config.yaml
n_layer: 15
d_model: 384
n_head: 6
n_kv_head: 1
head_dim: 64
d_mlp: 1536
vocab_size: 2048
activation: "gelu"
norm: "layernorm"
norm_place: "pre"
norm_eps: 1e-05
positions: "rope"
rope_base: 10000.0
rope_fraction: 1.0
qk_norm: false
attn_scale: 0.125
bias: "none"
tie_embeddings: true
parallel_block: true
extras: ["capped logits"]
init: "uniform"
init_std_qkv: 0.0274
init_std_o: 0.0
init_std_up: 0.0274
init_std_down: 0.0
optimizer: "adamw"
lr: 0.00163
beta1: 0.9
beta2: 0.98
weight_decay: 0.13
lr_head: 0.0112
grad_clip: 0.5
warmup_steps: 296
schedule: "wsd"
decay_fraction: 1.0
decay_shape: "linear"
final_lr_fraction: 0.0
batch_tokens: 131072
seq_len: 768
doc_mask: true
train_tokens: 899800000
steps: 6865
dataset: "wikipedia_en"
MLP neurons of a small language model. Each row is named by its layer, matrix (up: input weights; down: output weights) and neuron, and shows model dimensions 16-79. Each number is 200 + 40 x the weight over its row's rms, rounded and kept within 0 to 999.
After each neuron's rows, "fires on" lists the tokens most often at its 100 highest values on Wikipedia text that the model never trained on. A number after a token or word is its count.

L7.up1015,262,233,150,188,206,188,289,172,145,198,228,161,236,214,162,201,163,202,156,261,222,254,192,226,192,233,202,192,234,236,148,109,192,249,236,177,201,154,224,192,139,231,246,172,178,217,221,150,276,187,196,260,169,133,259,178,210,133,171,184,235,235,154,149
L7.down1015,215,190,146,105,176,248,176,170,183,251,188,273,170,151,267,216,175,172,212,230,249,190,189,225,178,141,221,232,171,222,168,192,141,190,194,258,140,204,150,231,195,231,215,226,201,239,139,237,176,233,207,201,220,211,174,241,255,167,243,272,134,182,213,278
fires on: "-" 25, "ing" 10, " of" 9, "day" 6, "ce" 5, "le" 5

L2.up1224,209,170,191,230,220,201,236,213,156,225,157,257,179,211,197,227,198,178,207,224,215,250,244,176,137,224,193,166,199,153,150,154,178,139,229,199,159,222,234,123,301,142,189,240,162,246,200,157,268,196,176,185,247,263,173,201,220,174,234,208,181,225,214,206
L2.down1224,177,214,323,207,228,201,234,196,276,219,202,208,240,225,162,247,165,207,309,166,219,180,165,140,162,181,238,161,153,193,153,221,229,216,103,187,206,218,188,195,150,263,182,159,193,168,179,176,147,183,290,170,171,130,160,239,193,217,184,186,253,111,191,210
fires on: "al" 53, "ed" 22, "an" 8, "han" 4, "u" 4

L7.up980,239,248,166,247,187,181,270,218,241,248,216,246,162,197,296,217,192,185,264,215,184,224,162,199,226,233,264,158,131,176,302,151,150,272,197,192,242,195,153,192,176,261,177,155,172,176,154,148,207,190,202,203,121,203,242,173,269,160,182,196,249,196,237,193
L7.down980,276,163,226,114,209,200,216,220,195,183,196,186,112,226,191,179,212,251,162,248,170,201,190,205,278,218,176,198,233,176,265,131,177,215,258,156,261,171,174,163,232,298,151,149,215,191,142,154,172,134,268,163,182,127,180,256,207,259,241,201,203,170,216,258
fires on: "s" 76, "ers" 10, "ies" 8

L2.up1309,210,267,185,204,172,223,130,172,221,242,93,222,191,224,206,242,182,207,165,203,224,195,271,187,207,169,244,127,148,161,206,140,164,214,164,214,237,173,217,114,249,242,175,194,197,154,261,146,249,162,186,140,219,151,197,195,302,114,229,214,155,241,214,184
L2.down1309,228,136,215,131,212,257,230,223,219,233,185,182,212,169,160,136,129,215,212,133,192,201,191,203,162,151,215,222,69,193,202,287,197,197,129,154,186,213,183,205,143,247,244,255,186,226,188,153,188,229,262,261,162,181,183,157,208,218,203,172,236,271,222,171
fires on: "ed" 27, "is" 19, "ian" 13, "ate" 11, "al" 6

L2.up21,232,185,208,197,245,230,186,152,142,199,199,179,156,246,155,192,178,186,213,203,192,240,251,222,167,152,169,141,201,172,267,132,200,204,195,241,157,191,210,168,173,223,204,162,236,210,155,225,214,154,188,152,139,178,229,207,231,243,228,263,261,175,121,161
L2.down21,152,206,144,159,190,190,215,207,252,165,158,190,218,226,189,203,205,189,197,202,160,209,149,185,221,175,180,187,211,200,188,201,230,210,281,236,216,135,212,239,236,214,165,251,286,256,169,169,220,199,189,191,276,196,173,137,158,182,131,199,137,228,228,219
fires on: " small" 16, " large" 12, " city" 11, " multi" 10, "old" 9, " local" 8

L2.up346,242,265,167,259,222,224,229,227,261,189,210,177,237,263,142,241,214,257,202,224,133,102,152,234,217,196,202,240,228,143,186,220,158,221,262,225,245,177,147,243,132,240,249,205,181,289,241,229,206,210,247,194,211,155,238,266,236,184,139,163,209,172,103,206
L2.down346,206,198,181,217,175,193,163,254,205,200,220,207,239,283,208,240,149,253,177,199,159,120,179,257,184,164,231,205,185,233,191,217,182,232,162,248,236,200,165,233,164,287,236,216,179,213,231,204,169,201,270,200,254,184,196,177,234,235,126,210,264,181,147,241
fires on: " Ch" 52, "ron" 28, " Com" 11

L10.up310,235,237,194,289,155,251,201,189,196,173,270,210,141,214,202,235,180,148,182,180,201,211,224,264,262,266,190,214,164,207,186,179,188,191,236,206,243,168,239,151,187,244,189,212,231,191,159,157,235,213,176,206,170,169,260,178,223,196,168,173,189,198,134,236
L10.down310,158,178,195,202,194,179,126,211,233,217,203,209,218,216,147,167,218,219,217,171,218,102,164,187,143,236,178,234,185,209,181,195,225,248,156,190,240,249,212,226,182,229,263,113,239,105,174,201,138,202,188,117,197,176,169,200,135,251,191,191,286,121,194,252
fires on: "s" 32, "les" 9, "ies" 5, "red" 5

L4.up1087,180,202,131,194,216,175,221,183,229,155,190,107,161,267,292,259,199,248,221,266,263,128,234,220,225,165,266,167,219,126,252,179,211,203,171,216,176,212,218,235,150,293,227,198,248,233,250,226,246,223,234,142,160,148,227,169,237,256,229,187,178,229,162,162
L4.down1087,194,190,161,163,196,243,218,124,247,205,139,79,225,227,220,223,172,180,163,218,164,167,230,150,229,147,247,236,216,176,249,172,208,248,214,201,204,169,165,223,200,283,275,193,233,214,279,149,240,231,247,213,203,178,246,226,199,191,160,191,155,213,235,139
fires on: " In" 17, " of" 14, " in" 14, "un" 10, " su" 8, " 2011" 6

L2.up44,283,189,196,157,214,218,222,183,131,196,268,150,291,237,200,204,165,276,186,221,208,209,246,213,243,201,192,125,190,180,178,205,181,193,174,195,215,189,205,156,182,254,241,210,137,186,190,115,208,226,200,180,199,186,211,212,267,249,203,159,168,234,223,137
L2.down44,140,172,193,190,232,243,160,262,215,113,239,235,210,202,165,252,170,244,154,209,173,241,281,206,189,180,225,183,187,169,192,276,204,212,142,128,187,288,212,224,176,138,184,260,154,197,197,197,178,173,234,161,205,177,146,237,207,238,172,180,207,193,225,132
fires on: " of" 24, " all" 22, " All" 14, "al" 11

L10.up1400,248,203,246,161,260,201,191,125,117,172,191,138,281,188,146,215,290,174,305,209,204,239,185,245,235,232,213,252,205,139,225,125,256,238,141,193,236,239,183,233,163,272,272,277,157,138,213,195,207,110,200,208,204,192,255,178,241,284,270,134,209,227,173,143
L10.down1400,117,229,211,204,267,193,222,231,157,240,222,162,140,210,218,190,203,243,207,274,161,238,224,321,210,187,222,162,168,175,219,160,196,139,146,215,276,163,199,191,224,181,246,156,178,210,181,198,184,211,184,253,203,201,281,178,220,188,187,226,117,177,183,212
fires on: "u" 67, "ed" 8, " /" 5

L4.up107,200,237,161,220,251,158,185,174,154,272,110,208,257,208,233,217,242,199,239,205,168,184,165,142,237,175,252,204,285,232,243,155,187,193,203,244,217,184,186,223,169,209,222,273,166,163,231,216,232,211,230,218,211,159,253,264,195,202,176,154,217,295,174,173
L4.down107,187,248,215,278,164,206,212,179,120,188,271,227,228,224,215,170,181,242,165,186,184,155,80,225,207,179,201,190,175,175,274,229,187,218,237,242,153,162,146,236,188,229,218,170,104,125,148,171,204,194,218,234,247,153,249,152,219,192,212,244,163,162,207,176
fires on: "o" 21, ")" 9, "n" 9, "ed" 8, "us" 5

L4.up598,214,214,168,268,189,195,245,224,154,174,180,255,234,201,228,207,156,221,219,214,172,141,236,162,232,214,226,175,132,190,145,203,228,229,168,109,280,169,191,150,163,214,207,257,183,155,208,249,202,183,191,171,220,171,178,153,183,214,228,248,186,274,177,198
L4.down598,282,201,241,252,267,231,203,211,185,224,140,230,238,171,168,132,248,125,208,178,244,237,208,204,190,222,203,283,208,307,143,230,207,200,112,229,200,196,233,244,182,207,210,138,204,168,183,138,239,155,208,322,216,212,234,224,210,217,175,170,198,136,185,182
fires on: "ow" 16, " as" 14, "e" 8, ":" 6, "=" 6, "em" 5

L10.up227,225,225,201,208,196,186,173,228,166,261,242,159,145,189,143,104,214,305,246,201,206,184,195,248,178,200,211,137,166,194,182,148,143,263,226,243,237,207,185,161,250,174,204,224,177,164,218,177,242,259,215,284,154,196,223,243,254,187,174,249,196,226,285,167
L10.down227,164,148,158,232,151,243,249,160,209,259,178,214,219,220,185,150,206,107,193,224,179,171,120,206,167,277,160,209,228,189,213,197,340,222,163,196,227,239,186,243,235,173,187,191,158,135,234,171,184,141,236,176,161,232,230,200,255,184,193,210,222,204,215,250
fires on: "o" 27, "A" 10, "r" 8, "king" 8, "k" 8, " B" 7

L4.up391,141,219,191,272,201,178,240,176,224,269,251,144,181,228,198,167,159,249,198,259,212,190,93,203,271,191,197,264,181,218,218,139,167,146,204,237,204,126,152,231,217,187,207,214,133,246,220,238,227,153,218,200,263,114,133,262,173,140,216,190,282,235,167,175
L4.down391,219,213,195,97,166,174,132,204,193,218,169,181,210,209,235,208,214,188,145,230,228,223,151,302,176,207,177,236,202,250,253,242,238,223,224,218,206,211,205,249,242,179,192,260,283,277,100,250,259,158,199,226,135,171,238,199,155,175,188,174,241,210,178,185
fires on: "on" 23, "d" 18, "ing" 5, "ant" 5, "ed" 5

L2.up619,254,183,227,224,239,105,193,240,145,189,222,165,173,235,151,165,186,240,215,213,163,165,213,191,289,221,160,236,255,192,224,157,251,203,158,221,261,202,202,217,216,261,272,204,196,250,192,212,235,246,205,238,245,143,197,244,267,179,159,201,201,207,174,152
L2.down619,162,186,220,242,224,205,138,196,202,236,201,203,180,201,154,286,138,193,165,228,122,184,256,243,202,200,206,179,227,233,198,145,205,188,186,188,279,220,207,217,185,167,224,187,141,185,285,246,164,192,157,218,197,202,208,193,218,159,173,243,166,185,188,187
fires on: "e" 33, "n" 28, "u" 21, "te" 6, "z" 6, "s" 5

L7.up842,165,224,207,238,205,211,214,196,192,227,216,138,235,216,139,205,115,250,207,159,290,160,221,256,197,209,230,147,220,147,189,226,143,183,242,172,187,181,200,183,213,173,166,258,205,225,218,124,269,232,182,222,270,228,223,187,199,193,188,242,170,176,191,169
L7.down842,238,202,180,246,225,223,152,227,241,225,205,216,221,223,242,148,168,143,268,172,226,111,139,141,260,150,162,220,212,205,227,174,247,224,240,163,184,236,168,193,187,166,169,167,193,163,283,168,95,164,254,250,182,191,160,173,180,197,240,203,177,260,191,221
fires on: " =" 45, "k" 8, "o" 8, "ed" 5

L4.up1105,230,255,173,220,188,214,138,197,260,157,208,243,263,222,180,220,181,209,139,168,177,154,197,182,160,120,203,192,120,174,128,212,280,240,241,168,221,160,278,142,165,232,220,228,192,176,238,195,208,243,183,188,142,165,171,150,205,219,136,180,197,182,196,258
L4.down1105,219,190,90,173,267,289,164,214,182,156,136,81,204,182,188,173,200,203,255,176,246,187,229,138,181,164,159,146,190,230,226,178,210,167,52,295,228,231,234,160,151,205,233,246,190,194,192,146,214,234,191,238,190,187,181,242,210,225,236,184,215,167,167,232
fires on: "o" 40, "a" 12, "ar" 8, " main" 5, "man" 4, ":" 4

L2.up562,207,248,152,160,178,208,182,251,229,195,193,244,233,205,177,165,197,207,155,159,217,169,211,167,182,219,158,247,196,166,181,193,205,245,238,159,208,161,230,215,168,195,199,238,164,196,195,213,201,246,178,166,237,174,188,200,213,175,159,224,249,208,200,173
L2.down562,223,200,191,165,219,152,191,217,194,164,128,192,266,216,192,271,168,289,234,228,214,157,241,259,200,258,243,189,129,120,226,220,168,196,160,241,174,232,225,208,203,180,242,254,187,198,227,227,178,149,125,274,172,163,188,295,143,202,156,206,181,192,229,196
fires on: "s" 40, "a" 15, "ar" 7, "f" 5, "y" 4, "ra" 4

L7.up394,235,214,196,230,181,226,251,220,220,203,207,259,138,229,218,204,253,231,232,204,170,200,237,247,194,200,174,232,126,171,183,138,206,110,185,132,208,187,283,151,169,198,203,264,193,185,242,238,210,208,175,190,167,156,221,155,160,141,225,182,241,238,197,236
L7.down394,217,223,216,189,155,201,196,213,233,201,160,185,140,174,215,157,194,211,260,181,178,266,209,282,229,182,159,162,126,140,221,153,200,161,125,256,218,203,184,134,189,201,144,146,229,220,210,224,170,107,212,232,195,243,226,159,125,210,184,264,185,230,167,260
fires on: " a" 23, " American" 9, "ian" 7, "–19" 7, "American" 6, " French" 6

L4.up991,260,235,211,198,234,222,205,251,210,225,272,217,200,226,231,206,223,190,184,291,211,148,234,250,152,217,200,153,105,198,188,195,165,142,164,188,249,189,241,147,260,211,229,258,230,260,206,198,223,162,177,200,248,137,210,146,265,196,224,213,212,173,159,156
L4.down991,206,260,180,175,199,185,220,250,166,147,231,153,204,137,279,113,170,210,213,238,208,223,210,249,189,188,179,184,166,184,213,172,150,147,213,215,198,183,179,160,127,138,186,197,177,176,179,255,186,212,163,250,254,151,145,169,142,157,266,234,208,176,186,140
fires on: " He" 31, " a" 12, " (18" 7, " to" 6, "–19" 6

L2.up348,232,262,115,220,139,170,139,142,222,178,200,177,288,217,123,216,176,262,274,206,191,209,148,213,154,236,194,172,170,139,182,169,240,194,181,237,181,200,149,155,174,261,237,176,212,175,236,213,207,230,221,225,139,150,169,218,262,218,133,161,204,249,194,203
L2.down348,278,216,191,285,178,145,152,202,170,207,223,160,191,179,166,201,227,203,187,185,168,200,198,197,226,181,206,228,180,185,226,191,223,140,186,331,192,217,178,178,196,182,261,170,122,215,180,150,263,165,191,231,311,189,217,210,191,207,160,188,190,234,156,193
fires on: "ing" 21, "ting" 18, "se" 15, "ent" 11

L4.up1035,254,189,224,236,177,156,190,145,219,206,199,230,194,212,250,194,177,195,271,246,212,278,199,340,201,183,179,187,219,233,243,189,231,154,140,181,223,218,223,193,218,84,185,216,245,193,162,208,251,187,202,179,180,241,149,210,196,218,215,242,194,193,191,169
L4.down1035,191,222,228,196,232,188,186,207,129,201,135,192,141,160,239,134,188,140,185,162,210,177,172,163,214,182,246,224,204,203,160,214,239,179,222,254,229,252,194,190,134,210,234,192,164,130,205,197,180,222,157,233,177,240,189,225,253,196,193,202,238,194,235,219
fires on: "N" 25, "L" 18, "E" 14, "R" 10, "U" 9, "C" 5

L4.up232,190,225,138,227,215,213,304,165,201,266,136,148,247,241,250,221,180,271,174,284,176,149,196,176,257,194,162,197,174,227,256,150,178,241,198,131,166,170,183,238,196,233,166,162,114,238,229,204,271,240,248,222,246,123,227,287,219,214,165,185,251,212,180,148
L4.down232,194,187,191,227,185,176,208,193,276,143,208,194,178,168,262,194,137,210,125,222,265,249,115,268,275,221,247,164,202,244,218,241,194,227,197,100,232,230,211,186,161,176,208,207,171,228,135,191,282,156,237,184,165,202,181,131,235,162,163,182,139,251,232,205
fires on: "d" 31, "ed" 11, "id" 7, " and" 7, "ult" 5

L4.up1175,144,177,191,161,184,274,236,200,193,179,164,77,198,204,135,177,218,194,212,222,151,186,168,250,170,148,178,159,223,152,206,138,215,181,173,166,205,189,140,197,180,202,235,133,209,215,204,194,181,221,263,187,161,202,255,252,250,179,182,260,209,243,224,134
L4.down1175,204,226,233,147,206,199,205,251,208,229,213,231,181,141,151,245,178,209,130,170,199,188,219,220,221,180,101,204,208,218,140,103,135,185,249,210,175,205,160,157,254,215,140,254,162,189,202,242,170,206,230,250,245,207,132,206,171,262,219,225,204,248,243,209
fires on: "ent" 21, "er" 13, "se" 12, "my" 11, "ly" 9

L4.up1156,193,172,173,189,138,199,162,95,211,164,151,195,215,185,163,240,257,198,279,221,289,159,177,284,193,254,181,261,208,222,215,192,241,135,215,201,248,71,205,193,207,179,267,280,216,150,267,197,241,195,206,176,240,231,210,224,201,155,167,185,180,260,147,191
L4.down1156,124,171,178,202,274,280,218,189,216,182,221,103,165,172,162,201,233,177,147,131,212,226,203,189,202,273,255,230,213,232,229,193,189,178,228,220,232,154,260,164,205,148,165,214,218,218,166,232,243,202,227,221,179,305,252,168,174,197,205,190,197,175,247,184
fires on: "gi" 16, "ster" 11, "om" 9, "ten" 9, "mo" 7, "ko" 6

L7.up769,224,194,233,307,258,275,281,173,172,155,216,173,216,205,251,195,188,153,186,257,190,227,114,317,182,253,199,255,150,237,179,118,125,85,181,213,220,184,217,168,140,181,163,196,185,147,232,224,223,179,192,197,250,240,254,231,222,196,207,231,227,276,148,170
L7.down769,212,177,155,253,187,238,219,200,233,201,223,199,148,101,208,103,208,237,209,160,264,242,139,201,230,209,261,228,67,233,166,210,217,147,200,202,247,152,240,185,177,228,179,224,181,162,209,218,183,157,154,208,180,172,232,186,210,203,228,291,170,212,222,179
fires on: "ian" 37, "n" 12, "ish" 10, "an" 7, " French" 7, "tin" 6

L7.up219,196,259,199,233,139,191,196,209,203,205,197,178,127,226,185,189,176,268,219,247,229,165,131,214,274,244,216,213,147,229,181,152,159,213,121,225,162,160,155,191,220,201,205,160,175,214,199,139,257,197,267,173,236,164,185,300,219,145,94,146,242,267,209,191
L7.down219,222,205,141,216,242,184,240,230,184,215,206,220,161,233,219,216,187,230,172,247,189,174,179,137,187,152,150,169,143,218,202,142,161,191,208,151,114,244,258,280,139,184,181,163,176,181,130,221,260,216,153,185,217,219,248,188,193,238,216,201,129,192,147,255
fires on: "T" 24, "d" 19, "ting" 15, "ing" 12, "unt" 7

L2.up522,246,224,236,204,180,270,228,227,170,155,197,253,213,251,236,195,225,241,199,140,267,156,260,258,231,224,206,128,213,199,144,231,172,252,195,230,184,246,208,201,225,224,237,266,147,134,231,157,228,225,175,234,168,207,195,203,282,219,115,182,169,228,170,113
L2.down522,198,195,198,222,239,241,190,168,236,219,277,194,196,171,267,178,262,167,176,210,218,204,274,184,166,96,220,206,182,200,229,204,195,208,202,153,106,185,199,255,145,227,207,200,219,203,180,259,241,228,245,270,222,226,242,206,221,200,223,273,204,157,246,167
fires on: " of" 42, "s" 20, "al" 5, "\\" 4, "," 4

L2.up244,214,150,209,232,241,188,229,189,190,188,131,186,225,245,188,196,184,233,124,263,247,236,235,182,179,247,188,154,268,187,167,173,198,201,244,190,170,170,206,245,184,240,125,109,232,166,208,247,199,241,239,116,183,205,221,167,242,163,185,202,241,225,180,140
L2.down244,229,187,206,176,233,195,200,196,190,276,285,124,256,183,214,250,125,221,277,238,211,179,182,164,188,210,237,122,213,215,213,171,147,149,200,195,212,186,217,293,160,179,172,198,216,205,160,247,143,209,311,165,262,232,150,221,200,228,252,236,226,188,190,174
fires on: " such" 17, " due" 8, " much" 7, " like" 6, " close" 6, " most" 6

L2.up635,145,269,199,223,110,213,201,183,209,232,176,176,202,220,175,188,143,296,175,224,249,191,151,224,199,181,197,140,207,230,203,80,219,217,163,253,229,151,143,171,288,260,201,243,204,211,258,200,234,207,222,210,305,218,179,179,204,215,146,194,201,234,204,166
L2.down635,284,128,195,227,183,191,147,267,242,260,198,184,244,209,240,162,172,210,268,184,170,155,239,188,234,120,182,303,228,218,181,157,280,190,215,172,224,224,203,253,201,217,194,190,259,132,246,171,213,180,194,136,208,186,303,196,131,268,147,210,137,220,264,218
fires on: "s" 51, " of" 6, "er" 6, "y" 6, "st" 5

L10.up542,187,229,221,252,205,137,188,168,213,216,222,218,158,247,172,208,196,243,277,167,237,197,239,276,253,193,162,242,193,176,232,134,196,167,189,235,234,186,179,227,189,154,273,145,136,204,210,236,253,263,176,193,180,196,174,145,172,207,192,184,202,239,247,138
L10.down542,115,233,167,251,229,143,232,183,138,306,227,209,159,240,176,103,207,151,225,195,338,164,239,257,212,164,196,237,226,236,152,134,235,188,164,184,136,171,119,159,213,238,268,139,150,204,134,234,113,234,158,240,220,199,227,236,222,209,255,143,202,154,203,178
fires on: "A" 18, "O" 12, "R" 9, "L" 7, "P" 7, "S" 7

L7.up700,166,254,236,245,204,207,211,186,138,258,215,270,121,219,219,241,179,126,193,207,200,175,179,262,226,178,183,169,160,251,213,105,165,244,173,170,251,237,194,256,196,260,182,215,178,189,190,165,227,175,239,235,134,178,221,182,227,240,164,197,260,228,209,151
L7.down700,166,196,264,151,208,182,166,189,291,213,236,210,190,195,214,231,285,223,170,177,192,100,227,284,210,215,198,245,184,171,182,202,213,270,187,67,194,155,206,137,200,203,210,148,204,125,141,167,261,224,185,150,183,169,190,175,199,179,190,205,277,180,205,275
fires on: "s" 52, "es" 10, "as" 10, "ers" 9, "ies" 4

L10.up1071,247,227,136,219,244,237,255,150,218,194,205,193,187,254,237,178,215,203,176,246,217,255,153,146,243,215,317,159,238,246,204,179,241,167,156,193,280,202,207,92,105,245,177,232,143,181,204,188,159,221,247,182,229,175,192,158,255,246,223,242,216,284,206,215
L10.down1071,229,182,272,232,247,116,229,183,189,224,253,137,158,201,241,149,154,203,278,187,223,232,244,255,133,231,171,103,271,152,231,189,180,172,212,278,177,186,195,235,173,170,251,235,274,161,173,160,282,214,177,179,291,201,167,224,203,244,142,246,221,123,225,173
fires on: " 1" 36, "e" 11, " " 7, "le" 6, "ber" 4, "ar" 4

L4.up1019,193,221,88,201,159,164,204,258,178,175,204,216,211,248,211,183,171,206,247,184,243,178,156,204,207,161,135,238,226,174,157,184,125,243,256,178,300,225,274,189,260,230,209,220,166,214,186,112,229,182,208,179,270,211,145,233,239,111,219,199,181,197,209,121
L4.down1019,192,216,247,271,209,200,215,269,207,221,261,162,265,216,252,273,247,262,215,115,257,158,167,220,150,247,198,180,198,244,234,184,199,161,131,279,215,221,197,167,195,150,173,177,157,206,165,233,205,207,232,224,164,101,152,159,188,260,263,148,205,204,177,269
fires on: "a" 19, "re" 13, "y" 7, "ol" 7, "ad" 6

L10.up882,207,230,190,201,238,221,189,162,222,221,191,187,237,234,231,263,180,182,227,250,116,105,171,306,142,193,160,115,152,171,252,141,211,234,164,154,187,154,180,164,219,266,230,210,173,175,191,232,170,182,271,219,174,147,201,201,265,91,126,142,212,228,157,145
L10.down882,111,239,206,270,153,163,222,184,273,172,258,250,216,242,235,192,184,186,229,170,161,163,105,192,228,185,123,260,228,201,193,116,213,308,201,149,158,217,173,243,157,194,186,156,187,163,139,199,244,185,201,202,147,214,225,173,224,260,122,217,202,244,242,172
fires on: "s" 33, "es" 30, "ations" 10, "ities" 6

L10.up552,204,183,145,224,215,191,279,208,148,190,208,188,146,232,201,208,162,232,246,240,210,204,227,153,247,252,281,148,178,200,207,166,228,135,193,232,131,204,194,191,269,164,239,196,172,235,175,152,289,118,189,195,231,185,298,237,234,250,194,197,218,173,265,266
L10.down552,172,180,232,157,152,251,153,217,174,154,181,212,226,240,124,191,159,181,249,182,195,240,183,164,196,145,252,217,185,180,224,167,238,220,261,151,256,241,191,267,178,224,196,153,211,180,212,214,191,245,179,182,191,181,174,256,223,167,176,165,177,204,178,208
fires on: "n" 28, "ed" 14, "al" 12, "g" 8, "ing" 6

L2.up265,222,309,172,193,241,166,252,138,200,204,225,154,156,205,182,247,191,258,160,207,228,190,192,207,210,196,162,138,126,149,251,160,181,210,210,236,168,158,209,147,210,258,183,251,170,288,237,202,237,214,241,153,213,117,193,181,320,225,197,197,170,321,185,205
L2.down265,171,178,232,129,262,212,181,222,201,208,230,172,147,294,192,189,229,241,199,161,234,282,201,147,231,177,202,172,207,151,207,164,198,174,131,170,233,115,173,178,221,244,143,179,108,208,192,181,81,175,208,212,247,182,161,263,243,137,221,265,128,270,152,262
fires on: " of" 32, " tr" 12, " Ne" 8, " V" 7, " M" 7, " Mont" 6

L2.up1026,174,218,218,229,170,244,196,194,136,194,174,140,173,190,204,231,240,240,165,229,158,162,143,232,225,161,174,216,190,192,198,122,238,195,176,228,172,176,167,230,148,302,215,148,147,223,196,254,212,253,242,228,239,171,207,230,208,241,150,186,118,283,178,165
L2.down1026,269,192,165,237,228,262,134,203,242,249,224,226,176,176,262,117,214,187,231,190,194,233,253,158,194,213,251,214,226,179,185,212,210,202,196,186,152,160,185,255,208,241,209,209,202,265,227,120,197,153,177,185,206,134,171,235,244,242,219,189,154,199,248,221
fires on: "ish" 15, "er" 12, "ist" 11, "ed" 9, "ized" 9, " of" 7

L4.up868,254,238,192,195,233,198,226,165,130,244,233,223,145,208,175,157,145,216,178,206,193,170,201,225,200,169,193,249,262,218,170,187,209,261,242,193,217,188,267,254,180,171,203,176,169,204,188,124,210,209,179,156,134,210,235,186,192,247,189,179,245,222,173,122
L4.down868,145,171,212,161,114,231,251,125,197,194,226,169,231,178,195,187,162,173,168,212,173,233,199,238,154,157,254,175,176,219,194,227,258,185,177,151,206,184,178,161,175,193,202,160,185,208,202,292,199,240,251,242,259,175,203,157,258,165,233,173,252,137,224,164
fires on: "et" 18, "day" 8, " of" 7, "ter" 7, "f" 6, "und" 5

L4.up690,134,164,243,270,168,228,254,203,220,208,157,98,251,197,223,216,283,225,256,231,175,221,173,271,246,198,254,209,168,187,146,126,237,156,173,195,180,107,202,139,164,303,233,159,194,180,224,196,198,242,281,170,110,177,239,180,191,109,208,202,196,288,179,110
L4.down690,190,141,194,232,240,309,204,215,202,159,187,160,114,202,200,181,249,215,92,168,238,251,160,186,218,183,201,198,189,191,248,179,150,225,151,204,251,265,222,196,205,185,204,250,247,204,251,224,189,220,197,140,185,213,124,225,257,247,216,169,231,242,171,187
fires on: "al" 15, "um" 9, "my" 8, "ship" 8, "ly" 6, "l" 5

L7.up450,118,298,191,232,237,238,234,202,218,170,177,167,200,234,216,201,228,251,217,148,157,98,179,259,221,203,184,179,220,151,212,148,219,160,240,252,204,235,192,155,228,174,227,214,236,215,207,167,250,205,228,166,225,175,204,273,173,111,154,181,191,233,183,241
L7.down450,234,257,235,259,141,240,149,247,225,283,144,178,257,171,159,145,171,191,181,132,259,233,190,250,180,209,128,168,144,204,153,235,165,190,202,226,255,244,130,201,190,198,305,259,140,220,136,171,191,221,233,234,203,188,191,205,167,168,134,229,249,137,228,239
fires on: "ri" 48, "p" 17, "pp" 6, "ep" 5, "ck" 4, "hi" 4

L4.up164,219,228,207,217,152,156,212,152,172,199,182,217,158,197,112,147,174,169,208,297,201,191,212,184,234,147,215,248,227,265,198,173,309,251,188,198,206,187,240,260,229,273,180,184,202,134,199,227,254,205,211,211,179,186,216,218,256,146,167,263,271,215,211,91
L4.down164,283,224,116,150,213,139,183,172,239,129,187,194,215,181,104,181,106,250,178,157,261,198,234,212,205,184,177,196,141,194,139,226,196,272,301,185,145,228,239,178,221,217,177,281,199,253,214,158,155,249,180,186,208,198,136,237,269,249,182,242,247,247,266,251
fires on: "er" 26, "ir" 12, "ter" 9, "lo" 9, "per" 9, "is" 7

L2.up1421,202,302,178,269,223,194,234,226,205,177,231,191,195,235,198,262,173,225,187,159,201,248,177,228,253,148,259,110,191,209,199,183,113,201,231,180,251,156,134,170,149,215,222,245,211,210,251,159,216,170,248,153,185,164,218,291,208,183,143,231,187,225,201,168
L2.down1421,125,278,240,185,221,200,221,173,194,182,180,235,128,277,205,259,181,149,252,160,239,225,143,206,221,168,291,200,192,160,204,168,152,135,239,164,201,218,222,158,245,216,134,203,246,187,246,168,262,141,254,204,145,189,222,220,270,189,185,237,222,304,154,192
fires on: " V" 46, "app" 39, " App" 9

L2.up908,274,169,226,203,180,160,233,188,152,108,195,115,231,232,185,266,240,198,183,227,201,231,251,164,144,160,155,213,174,109,213,180,170,180,148,170,122,175,227,171,174,257,256,214,225,221,213,188,221,181,199,168,149,188,185,199,204,246,195,226,120,214,190,137
L2.down908,196,180,188,237,169,219,170,292,166,169,179,232,165,254,132,240,223,242,230,261,144,169,234,175,216,190,171,137,163,195,206,158,253,142,201,226,262,148,219,179,228,223,112,174,298,200,264,184,200,166,178,218,239,218,183,210,140,206,238,240,156,197,188,223
fires on: " J" 15, "mar" 13, " Lu" 11, " multi" 10, "old" 8, " Na" 8

L7.up323,205,229,208,176,180,167,225,150,211,222,153,177,214,196,176,158,228,167,287,210,78,159,208,202,183,184,220,207,205,224,180,174,309,208,216,189,174,156,181,233,146,283,174,243,160,192,256,267,239,191,185,260,152,139,221,189,222,160,225,253,177,187,171,191
L7.down323,243,247,182,148,175,244,286,203,216,200,230,212,203,240,197,136,201,183,233,193,192,163,184,163,209,194,248,184,166,205,131,194,206,198,181,175,168,195,201,261,186,227,174,205,225,227,237,177,241,139,159,204,105,164,212,257,203,213,143,218,197,248,149,271
fires on: "ist" 28, "er" 16, "ter" 15, "-" 5, "un" 5